MLP neurons of a small language model. Each row is named by its layer, matrix (down: output weights) and neuron, and shows model dimensions 64-255. Each number is 500 + 50 x the weight over its row's rms, rounded and kept within 0 to 999. Numbers have three digits each.
Before each neuron's rows, "fires before" lists the tokens most often just after its 100 highest values on Wikipedia text that the model never trained on.

fires before: "\n", " He", " She", " The", "19"
L6.down825:525515481529475430476525452461467571567532457486531508521487540537532544492521550528500393477519531511569467481608485531495393503509495397518491510521527482555526597448586452524499430486491471491470497480579569563467450490464518509455449539516442526543462532524455532499525497533600466473459483537500507473439440432495497484520367492494486508502494487588390502510516479541569446476633528529526499547436462512421477424468452519426491550521529488534644518476576395467584507438503479405529480527482440477528479473465621549500546562431590480482480541441564446514589489569518565547

fires before: " |", " (s", " (un", "S"
L6.down401:580484439466528460569504488469525609543512470508485588544566428524542446475465492539487392487608559603517527525531437466476410525499464459484505557489499444467549489479529554536452555461580493511546548433494512442586545458552588465561469499432469448531515504485547442554485500342553487475421418599509561486534457610465470475488400374455503606532433500500515571429450453465484476515519443446574531500496402428501515413477524464553612413490491532565489415501617550552544485474459480537515552484473560488524427545459419454496529618522570483447523548527468549475573504570473493436

fires before: " that", " the", " to", " he"
L18.down923:460483480559537452583516506441462512451519476448616449510542560442486523482488454535464496540512501622573497467485512527494468477527485584494515488575523556459387499545489551558474520390501492523522539569460516536482482501494455448475533544488518503498494459372542569529469551618434582480589551467397450490548563504452510540536527495464406468507498514540475537460553566345567548526553488539526563476626529529409481517551406424529538422591523478500510519485469561504611554509517506481537454419485495399461452420584566553501369388647520521520497501411477511480523488476474500470

fires before: " |", "it", ";", " as"
L6.down92:483537410525593421500441585483486493580542463599414443561556542559479456569458519577521514562591478566521538533433466463535492529517582560472493541578538462444600576425486621520443536531561497492527529542514506489594493473602601509560428518621513518477511541542565475473453465496544500508568594493553424464535452571552618441450523458515522470540423429464575530536544574496445425560576520509492483526551426401484585488548378510504507595452510469554535570427521502508390489523510488462534482482525537512502477550475485563516499570527554508534486506464479493554528518459539512538

fires before: "\n"
L13.down146:514491439471468484411652491509480543508442488576496483540557552526603466485481512617495473557525475512447484489547490497490348435530545501447573451497484468432489510498570442546432488452515491464464491458500531512393365414452448534552400432558579484517402464484506457515464470518551485456463452527436536510411501501476518559433474499467455569451437464514525478446458483561440570480534509488570503503501446479486431587470519432486537532557442542442613499540497401500463511476404482413439501551448514604471427478632557482544506508594484521478582562587534456524415369491466473483

fires before: " with", " to", " between"
L20.down1258:478538504580458508445496538529558513501579483627504409552517457566511508425430487532541433428468534484485548379452540523536492523488484470498505507596494461577482527517472537550518505438540518579443467352552545576481556486396431533485538582556558494484437509461469477435541538517391486535541456445469558568560498494487485549477530523494494493455494487514500613555432525513533593517513461570445453411476535482481509583564452542401527524415489440386542596480550506491480520482500453459503503408475540537521494451541461452497526437528513513396605518495485589437436484513535526488

fires before: " |"
L20.down1355:432498569443501433461483412511562608503495521475490562464554460500549574522558526469468454506482478540461469512466538501594465583516488537443527557502423446469550650518560547411494544457491527562461541478511512411494494533529536585616426513428457470413549504540523546556435520535467488526429406534551629443506504551452574472561419516495488563568486520524571543529480543476526476468509539531526526509581386487411486528435466404546511419591507451554520422431485474550523494574519401493509570441523482394476561521437438527486462561456511525520421501477505554638476390524574495548

fires before: "\n", "|", "-", "L", " To"
L6.down901:471506432492493444541543426443429498530495397431448385403459431452522544550465491502616529525415589465518584513517440421559448377510563465485521408574506397513518471395470597553494581542579495488557461475515455547438497502473538573566389533524548503486476459640505484488446436504508478538400527479476613493460512478454561553436467641490454441588554492506491540567405564454508508454536490635459484530515473472454435542494528467540590464516489519520474556388468485483441484565466518402565458521475497502475511534518491502488466421496473420515499491487519458479485584523445496546

fires before: " |", ";"
L6.down749:452510442436516546505472564535390576483494582587469529416467457545492470478551518521545451511448420643541484527430456519539507611499531492485538571486531464475443483485545553544589507475421563474446554530550443512606481556454385497561525483519555507586489463440554523488552552574458458596492513520447494514459488476502568461459526536613563529589557446511415553449509546413425501507474516437485544508498435560489460571588543480467534470475473450541446522540512521485522505538492450465528444499580457447464458570409456511562570544561547540522502473527554474512520458544519559550

fires before: " by", " with", " from"
L18.down237:515466527522564507557546405585464404504557566544448498549489527534510542450429381458480490534518548550519553437583517598449559471495475475492410529404476518494533556591552459436498593443586508394626444500437458428495453526484477523443472534500513580478575499480528419583489551517555498428517416544516534561475552449511455506488545550552549537517546454453471548511548571473451509476494480499499488462526401507552541447546544529549625434516539490573477458464468458483446470552592505432490542494503516542506417518589517421577542490402558490479481508440428494528553446470560564468

fires before: " |"
L18.down1368:517584468532437559533491520457490532425495507515516599402480615479582480429524524459496530541493478594484455516434499482436560527540516603385445541545506528478472525475440513505483503540480485466422465478533537538490496483396532575555498460456415508480539415477520539470541448447519513459542414505485484507432493456442468497502463559545453455507584492396549536561592575528493407448468518510467605512546405529441545490458470483496470518546443544539463483549528531481466460550417435474434590472604511459509586484481483450547546538446575518477490544482475552628529488568378552520

fires before: "\n", " |"
L6.down656:568539508500564476445517438445484461409510498467414428510566463546476472510378563511448488560611496472412500565503520506459504436449464477468482454584448522409450472540505462488508517520572509593452496496578469485534383564420525525507433510569485501486439557411462438561474505527561438466553426503497479528463499509458362561514491391466514571536471430404460545532520524544462420576490454491486523470465483582397601561497448546443521463487468530585398473553519634561500594477427480377520438535499450431525536455553398392557411505521460469491593579567441497514470642574494510570

fires before: "\n", " to", " the", " by"
L6.down1165:466544484533464468466599573501503582394451384574538493499514542425468491465454500505541483469466547498475484477484529517560475440588564576467419517489496496485501460587622563513453524552489562464537469397531590526589518471478588462432480645519465498529507590556432577467602470522439486462387486486515529454462481486512536452420500559567505521494495520514476505521525537470522521457556446605553438390473549486575491533464460479483500492458541506556504477431519464453468491575516439528465566564429477403560426524589479456488438524494487545514558450401478550463468417489556503507